config = dict(
    norm_place='pre',
    positions='rope',
    rope_theta=10000.0,
    init_std_o=0.00688,
    init_std_up=0.0275,
    lr_head=0.00852,
    max_seq_len=1024,
)
MLP neurons of a small language model. Each row is named by its layer, matrix (up: input weights) and neuron, and shows model dimensions 149-297. Each number is 128 + 24 x the weight over its row's rms, rounded and kept within 0 to 255. Numbers have three digits each.
Before each neuron's rows is what it responds to, as a language model described it from the Wikipedia text at the highest values.

Responds to: Prepositions introducing a place, institution or time after a verb phrase, as in studied at, degree from, leads to; also scattered mid-word pieces (pos-se-ss) and dashes.
L4.up565:154135126127099133131107147164176132177113144119100160187090070100142115159136104179138115153141085124120169121162117154138115131090139139123133103134121096158132126091113101159143078183119129151141145140147130130109103115127128110147201101140087113130112162127088119101122131115145144152113116141109111126112165129134107101133117110114129123102128119131096087105126117095114146137139155120146124131155092115100117120125142146155129155120124111170

Responds to: Tokens inside Wikipedia section headings, table header cells and infobox field labels, such as Charts, Season by season, See also, League.
L3.up383:122147102107148159108148099089128140153127077147099107098180150105094143139130179101108122087157102149129185127096093125153180112120126122137124089160177130123131108090108147142093103110162143141090126129143131113167115108153160130164150106159139107136119121153092174135136088123124143117104110113116131152097109093125143094088132110127102120128087128179143138123170123098119124149161135162115105100116147139136122108103141139125157164122152105122

Responds to: Words right after or inside a narrative verb that lead into its complement, mostly in plot summaries: starts, began, decide to, tells him about, while.
L2.up632:110139146146089112090153164122134152140123176119163110158065105150148133172162145166117102087146129109140153127112130125136140141148104131165117094182131098111131106105130119147101130161124140118157117122103097111127066151158139140131145148129131125129139128136112159135129138153140123103097138154126165087166184098137113153114093130140108093141137109111128131116071126135134142126106106148119098158200156128135097098139146137138086145133107157130

Responds to: Mainly "of" right after "one" or "a number" (one of the founders, a number of other pieces); weaker on hyphens inside compounds (front-end, one-way) and mid-word pieces (aquatic).
L2.up768:104114142126134132146145117104148108154126160135115134129116122123084147114150166136129185110112114158139120135132136127120142118093132125107140103145144114123124168122112138130107084161121135128120123096098132100147092106111154098114155152116111155166132156116109172090102113171120140143083113138137120122092143147101141113142135081143103135153139135143165127108107157107136163085080107176169130129127134151110140098121104113117094120093145125099

Responds to: Fires on "of" after quantifiers or part-nouns (many of, some of, all of, part of, one of), plus "among", and on %, |, = separators in data tables.
L3.up173:161138180127163141136159113133129116124122137148148166152151117137109150122139165169099138111126154116115136145130108135109116095100127121125153139125122123112126084163114090141121154083113094117116159115143152083129108138142133124130157131086113151103123129121074132151133140151112117091126153112124126132118106154159111173099116149136145121111039109124154132141072148104126182140151126122113074107122121052109135081095118131148140101120153141140

Responds to: Coordinating and contrastive conjunctions joining clauses or phrases, mostly and and but, also than, while, until, often right after a comma.
L4.up221:102119105077124119105159149110184128126141129088125131134124153126118139168134124164094117141135104124109148152143132162154104113111098102122105138147133102129105136078100112124105092131131159110129118135085113122127127075137175096131116141148150139178101115131119135122107142110074162076076116137116143092113092131136157165117111131113092109138119096132155098139117143079106084153130109140160127169146111116131156148145083142162158167105104184164

Responds to: Middle or final word pieces inside multi-token proper names, mostly surnames after a first name, as in Mark Ev|ola, Keith Jar|rett, Bark|ley.
L2.up215:133129118157115152118148156105095109110137106100149152131129154124127157123103156102095109156175128111139164165103095092113211162140120138111183135130161149104131117093122146170131129113173140124134106136132143109118084101153129139102103108101153145101108160102139092120121144134081123164136079108177117134138153068106151112092121143149170100130114082138114129140142160124133125153120164156145139115148146098144137130128132151111124141133133098133

Responds to: Prepositions, mostly "at", that come before a place or institution, as in "professor of law at", "studied at", "recorded at", "owned by", "Label:".
L2.up543:194116124110158158144136143116125151136137105104098114170114154151106157172156152144091125125135118134119154135108140131118145197115128100132114154108102109153120136130125108177136105155138118153102131146156105091132126128142117102102164072117117168128169135126132167159137129091109142118143133173131146132099087113113141128125127090134098106149085115169130087098124091106114121132145137128159142114102128104092128120137117077151135138117147113110

Responds to: The word "and" joining list items or clauses, usually after a comma, plus "a" after "is" in opening definitions, as in "is a 2014 film".
L2.up589:135141133141143148123119151135147168136161141178134110127107133087108151136128183153115096131128119122096128141106160139166136161082123095135137141148151079113119152072130141135127138109153134111120169119089186156137139111080128137167142074167141155129111134148103133083120063098116123143136145107126094081116122143153155171165085152132165115099129130116098135105103159141147123109141105134148095132137145140150142137176141133137173139094153179125

Responds to: First piece of a number or rare word split into several tokens, like the 4 in 4-4, the 0 in 0.13, or Mo in Moulin.
L4.up51:178092131132174130085134160155108124142135121143129148143076124135093136121126122119121094113121158118111105165135118103129155129139110124115136089139125119116095099112122143100139142132139143100112124094138154120127123140155130092133152118149128119098110167103101115121138105164128159162144101158173096104130186168120087094106134145165123170145126090109133110112120137108072134148138085104111168153166116129128133151159125091130122127120142143120

Responds to: Inner or final subword pieces and numbers within rare proper names, taxa and codes, mostly in tables and lists, e.g. Satyan-ara-yana, Limnocy-ther-idae, Highway 34-2.
L4.up588:116149109166122135112103141118122112134100106104160145137153152170165103108144171105090104189108132154137161138138104115111194134113127180133114117142152146140104136137153121114141114125136114174151096117131159110182136124137133151121124130091126163127124149128169121109128125143089136161135149112134136114141134122122120103125090156112102142138137101092116129093157149103117150138162155169141158159130156113111137133137132107090102102119107086122

Responds to: Tokens closing a time-setting opener in biographies and histories, just before the next event, e.g. "After graduating,", "In 1527", "later", "soon".
L4.up771:134148121090096132137111130094098091118108152108125158124079141136158124154082117145127124121106112146142110117154122134111157115113080114168152153080079099141152118133134127149107110138100162098099192118144060123100102110101080097140137142108136144139163127135109132106114097112112139104115086125140106082147135076082162127095084162148104160131140106124104095128100130133151167116172154167130154133118089094159124110169084142163104105144144133165

Responds to: Mostly "of" after a span of time ("six days of", "two decades of", "a period of"), plus table pipes, newlines or brackets right after dates or years.
L4.up872:174111151113146150110128105148144106155133139154090105109134118148092101113106120149131134138128123073111112097131160173114119126131124130124124135101121132150140113156105155187111154163133131131143195131135150105105116107172122139112169123119093063144109118065089189096144133112105144130143120144150133113103138132114087111146148174101153095125089175148149118146123126139134119139140121120117158096074121116099163087077103136101110203146127102068

Responds to: The word "of" right after a number or quantifier in part-of-a-group phrases such as one of, two of, first of, couple of, many of, weaker on "among" and clipped words like "Dr" or "St".
L4.up418:120122134108157120106195099109127130134136167088126070153127123126131161153127188142059084105158103132144136132187100136069138121117108174098168138152138122114136154137133127141091099113136158153149122075103129109120148114129171068119161122152095152153150137115107151134149116113104103123128118109154120142128170119136111138135128108146147134158090121117131135141099103129139170106125134169153119145153131110106126133109109135105104138107161144136

Responds to: Middle pieces of words broken into several tokens (bi-ome, Pro-vin-cial, Sal-va-dor, Cart-oon), plus abbreviation periods like pen. and vol. in scores or citations.
L2.up890:132131156133123084119120143122147128166153144115118145118117082136110164109128125173145132133136118061089111166113131148141134176125138100153104176156108118137110050144117134111122140148137101103108104141106111095153159119120071132146116108115115136173158138139098139146124139126118158112153137093151099083100173135124152118134102131129128169164104143121121125111133124113065222126141137145143099144165140129103086134163146101143137136106121169140

Responds to: Adverbs, -ly word endings, and temporal connectives right after a sentence subject and before its main verb, such as also, soon, never, while, began.
L3.up545:145116166122100135138106134105084109154131154100129062139137138143134142165113155134075081121130144164126166138127109110109142160138137114147153134158113136104178107097089106099106107139120172101127136159113105115111131111123135110147120089099090126153098106112141171093167122153147168112128142081122135122116163117147153152105080111127135124157126165085094160146093112134133113124093089127142115123147136139121144099137078142125113096140156161158

Responds to: Words introducing a plural quantity, mostly of after a number, a group or a series, plus numerals and quantifiers such as two, many, several.
L3.up431:140125125120145106118165177134129074106160155114112138168092110101093150148128145121098131131143123122177120153150123142107136185114137138104139112125108140094204097127099117142101094145120124125105167127108145097147138146108145124125138144086110126131167158128109118122137116173083146093118141179156111115126172109110133113138149153140145134172112131131150188133105102129102154104118137150127156088113093099100157126089129135121142154127167053118

Responds to: Prepositions like at, from, to that follow a verb or event and introduce a place or institution, as in born at, educated at, degree from, went to; also table separators and decimal points.
L3.up837:120104131133126095134151120137127127149110139115129076182102103165130115137105150139111164129125142158144143121085139101177164110091156121158168124163110156149113131148135113122138125120144139101174122133165164118149140092125073159127142120145146118134108120183117107155133137112109178135119120131136121130098176165138111117144120096148175083117087110149069113162137119129070121123162154110140137140103115098126139159103127179141087132118151113135

Responds to: The word and (sometimes or, &) joining two items, usually paired names or nouns, as in Rick and Jeff, or between 2008 and 2014.
L3.up567:154119095084180121074135141109144098106144121106093122142150132133156124164089151208096113106105119127077153159100107083082161136125144126140119102124089145162117127128159140135114143138128151095147135076093097142127114103140139127128132122116129165131131103118140136141158105105133194117134128103105119108103114111144125188139110123112139117144110112109132131134108114156115124135135101171160119151134117142126128111165132126114144114119090168147

Responds to: First piece of a split word, acronym or number, often after an opening parenthesis or table bar, e.g. U in (UFL), 19 in 1912, p in pianist.
L2.up667:143095109141111134130125151154125104134132125113114100136132103114117127097166119124108088155134130142131131130157121154118137128108107107155134107130133149115155096120115127154117111099140163135100145145109108134141133120097114066164169127131138120103116147102159136132126108179144146110111090103128128085099159132115128102133106157123126109151138084132096142122130146080118135109156115097119137134091109153118150155122108088153071087105149158149

Responds to: Final word pieces of surnames and other proper names in lists, tables and credits, plus what directly follows, as in Suár-ez, Emeljan-ov, Moore Jr, comma or "(".
L3.up584:142110125129130167079105148127097142097097107111147120131148157168125096107139148094135109153139142168163157155144098108139159158129085159211134106158102149149128127106118077158115093158121101132140131137160117121146059155122128157105126080068093177129106112129150114131113143160113124118130133119131093137157133104159145142132095148122090162134105123143114130115167120096151166125120151142122117177130094118122131115145114168104100118156071126162

Responds to: Prepositions and connectives that introduce a date or point in time, such as prior to, since, circa, until, end of, year of.
L2.up458:110077096138094137152153108129159127105157140101131102139143122155106150183093128154125148105114097138095158111149141148174148143073161123159142131171155101125182147117095150107131143135131123156116174171096167186124096116082125083102131140100164068165100097134122119148136142097119175134077128167114143135157133170175171102165109116119114103121123144106107092169100141113142127166121136159096119117131111141112100112076112124181118129146171114112

Responds to: Mostly early pieces inside split words (Pro-fe-ssor, Bi-bl-iography, vi-ci-nity, aut-ograph) and the opening words of table-header cells and section headings (Rank, Time of, Personal life).
L4.up443:119127111129121141103119132141134161120151127139165106118131142132080146163100155168119143113128079085134132157087133152091112104098119139130146152137138146137157138142158133106126142117130171151133144150156163105150133107125082120167140093107166099150168104130123109136105106132169137158142129119134108143107126117109131130104117122132124146128104161133137114119155133128074135119124166189113123144119138096095099106128095104153163114130140152158